config.yaml
num_hidden_layers: 15
hidden_size: 832
num_attention_heads: 13
num_key_value_heads: 13
head_dim: 64
intermediate_size: 2496
vocab_size: 37467
hidden_act: "gelu"
norm: "layernorm"
norm_place: "pre"
norm_eps: 1e-05
positions: "alibi"
qk_norm: false
attn_scale: 0.125
bias: "all"
tie_word_embeddings: true
parallel_block: false
init: "trunc"
init_std_qkv: 0.0188
init_std_o: 0.0
init_std_up: 0.0188
init_std_down: 0.0
optimizer: "adam_variant"
learning_rate: 0.000423
beta1: 0.95
beta2: 0.95
weight_decay: 0.28
lr_head: 0.00534
max_grad_norm: 1.0
warmup_steps: 472
schedule: "wsd"
decay_fraction: 0.759
decay_shape: "linear"
final_lr_fraction: 0.0
batch_tokens: 131072
max_seq_len: 512
doc_mask: true
train_tokens: 1080000000
max_steps: 8240
dataset: "wikipedia_en"
MLP neurons of a small language model. Each row is named by its layer, matrix (down: output weights) and neuron, and shows model dimensions 0-255. Each number is 500 + 40 x the weight over its row's rms, rounded and kept within 0 to 999. Numbers have three digits each.
Before each neuron's rows, "raises" lists the tokens whose logits its output raises most directly, leaving later layers aside.

raises: " lives", " ends", " houses", " runs", " carries"
L12.down2165:524530556533481495508533492469558498551522483543468528506453523525482539500494515478521497553499544487543485496472497457508466424486522484548499527474559544514479554502537537483549444556510485508442478478464452447547470431502456524489489536572536492483581512520580510521463471446577556456445479546540507492569530579475421444480539442537558509456516554475459439439564522607586478490474557494487459560526465494536512476526566512477549519525483527474506420499518490466508536495571499497475497514487465540476533515487541494470491528490442533501485460557482496477453489456496457528479483442409542512544563531568545480533490503443501501476557534463498508489527532500492481543458455465449554525497523469443476487485512443465480549518502528520517489401500548595557566578437563

raises: "on", "with", "in", "is", "of"
L12.down1928:509477542494481490470522576495473438512474555472450434481507455510418460503454409497452507509487457491467507478594479496513486555482462498490495563446523458479506566480461502470430576502429470464459554498489551516436554463498563529498554523497581495505568450466524490540468470453526538581477454502547459512519463503474486486433528535595526432486496478483543538527442528460477504500462462457498477468496433479431452533534525500539471452561435532454615489546479491529527524498477514448446570462493543513539431507470516479559514486436459528486524521463539482555507436466467542487509534530520544570521514510487477509453459471577489483498534565532503497489464454522505479506519477498479477496505540505492459560431487524467479479523612443499451474513487501532574478472482477

raises: "um", "ion", "io", "al", "us"
L12.down266:572461467467525457404551539419546584509503464501527483504516516393530513431441441610491526565511507575491509478519474496530493531514369497453485535564470502495507516496495554499541515455533502488449464446506499445452536527460490513611480504511495510582495484571519515456579528514366484525476538495531483500487515539479494485466494479434519460516438449508509506512450409533493452500489522474474454489472597521448491506530497556479486452486511511547500514550508594483517476525410510489488525511499519496524465531497524449555516501501503460442532538437530476467522509548580516439480570494471458641440474571515523438519545443515484508527456434484491508451487556541468519426467497593459519470521479598524466516495463508479539450580467426536475545499517409462495456512523516

raises: " involved", " created", " affected", " brought", " interested"
L12.down568:504543534537490516459547549496499531464479511520463450484568486477496528532453555496468569498486508422485481437549462462525450432400485455556516517530503536475582453458477470510540505528578407516449521526469493516476467508487492566515568455532535570478456535560493526475476539483573467501458483550469597474519530574468515537477539454511476512511536468459423483521490538509512507457479536525497530449483543559506481473573472577498516608456481480442455469486528475608477539511506503496428481488462583447502540540463555551538564494479524495585448437515463479523490526521478495516470510469609552505455538472485485481496504493569547506431474533522515599482531503465455522451402592501498478489481521554498476556482489562537501553487450547533516522460501533459463446538495539

raises: "As", "===", "Ass", "or", "Am"
L12.down607:525516504467534514508528512494558463519495494510489448570533480508510571572476520494500482602540474498470466448468483497442514531445527517423493474532527494483502522485553516448427472491518557565511535483503480475488539466492671525523514552483509539472488511484497479468467512506377482509499495464430547486506464523536489496535441502505572490478480545503498502504544557503520489563509476466530512542494417497553475524516473458513509482514498480482531487732491536558541434447470441520503500527532509497484490439479438496456456495505483495516568472446469538546525498489521477493478518566495422453502551554465433446461552535479468548434477453527558555494459546471482485494526511464535559492541449473477512437413477472508438502479594550507419531438466472452489496499479495

raises: "es", " trains", "s", " players", " ships"
L12.down1100:570548480510474486508539435462490491503505522524549514501488446569458432453486482459443553529521491518431460478454481468507485444461521501509542572446520436432508498483578443454521485525512515489466436427463549485493511547521420509538509514543466554465510540462448518450498539495453578603540475470494488443475455481506504501507550495511525420605491455507540556480490454519528586512436491514489447464507546477399542465514564488534510481461448470466463478493490476475488472483508557444528500534498431540524485520421509540453443537518448477479562539472496526452506539457530526514546551505498497485531530551509554464645530516527555497507514492564541452468462486415489581497509500489519482553536519483482481414432535452435503505497503477516513549420540507528515608488498515

raises: " share", " find", " use", " play", " receive"
L12.down1051:546488470494544481531507529467518507506451526498507516515516546547536698532639433440540519512458476501514441498520442463415551464571508508472443542467515444460505566498505435519410484503550579484567579510555517504457525465497562550430512455506459466566533565505524478471501491530394505516418492460509501502440469484524518503573456506485507510528465533527452530455515548466543501533434483483499524522493562478448517549496493516555486496538481484494436507639481511493473538487529531503577549491454590470521501461544465581488542529499534524461461561569481443523480593497475435448520463516486591484483523515503468523530534449551538476511489496586513567450500499481468536428504520462515473488464483448564492514446486532431542493451522525504496480469480514418490509528462524

raises: "ire", "ement", "aire", "eg", "ie"
L12.down1275:471546460550551499498462459457607500510468535455518523467562484488547536452532531501463541491478472457523445546499605481461528564503550420508530532514569493489513480478572487477498497420511478467474534490512492471406469459498579506484522525476508527487530505530550478502532527558455522534465451536506473425502486470439530497501487531547519551460581485483526460483463438450557480492549451489485522453511470493468511408543561489482514439522457449506508534507431534491495496507485474532502511475465512475563545513565546474517496472474424477424509495450440464505534464495474535452478511492517431535444500624490504572481464484535458525413498449502526508469480451491486430484517455526504500510554541521509493546460524473479500442490477479472548447481492497567575420496435475

raises: " impact", " orbit", " space", " Earth", " atmospheric"
L12.down1206:501517446445514528532579477513478434481532450454477510538528519534530548502431490568612555492483463490409450520633446556532500476453431520532479440425516562510490518441599538518548495523477520453506537506633494458468515536528451494485481515457530525460406455504411447557551560562573522566468535565448522521416473478507464467527438501562509560480554499564486488434511476505515450541457512555542430443519496474484498453501560555498511511464577442595483459452485471503594495508474483450493486477521459499421456485483511488487552489534460508536496504444517509478389561580528445507495441477536562438527533481527429484435470495520475463547468516439524518520530524493534490560534494528450500551457502485517510511500527478564503498519501456456607482502452496505477474525475531

raises: " L", " N", " B", " T", " M"
L12.down365:461517500432551469509479536568496499514370477502440496529495518441541522519546471567598458477530476475466512526504534559499502503465634495511507505441462540511502579460517544510513576497497504497476547493496433537553444531468548459495465493558529477527496556518451557474515469512454511489474576482479503482454479548523550460469572528538466483545413505495446446461487522529566463477513517457572502510554515500524547496540506490443573529509459492589521454493518526504454505482488573520454552499467402541524553470490514518495529524496483564464490514508462572475479492536508526530484524498428552492565531454532525533485492406445473486505487501495517516533495639532535564532509484439507527446464498472490577544539470503541522444502439463578560478479460409460442464551497548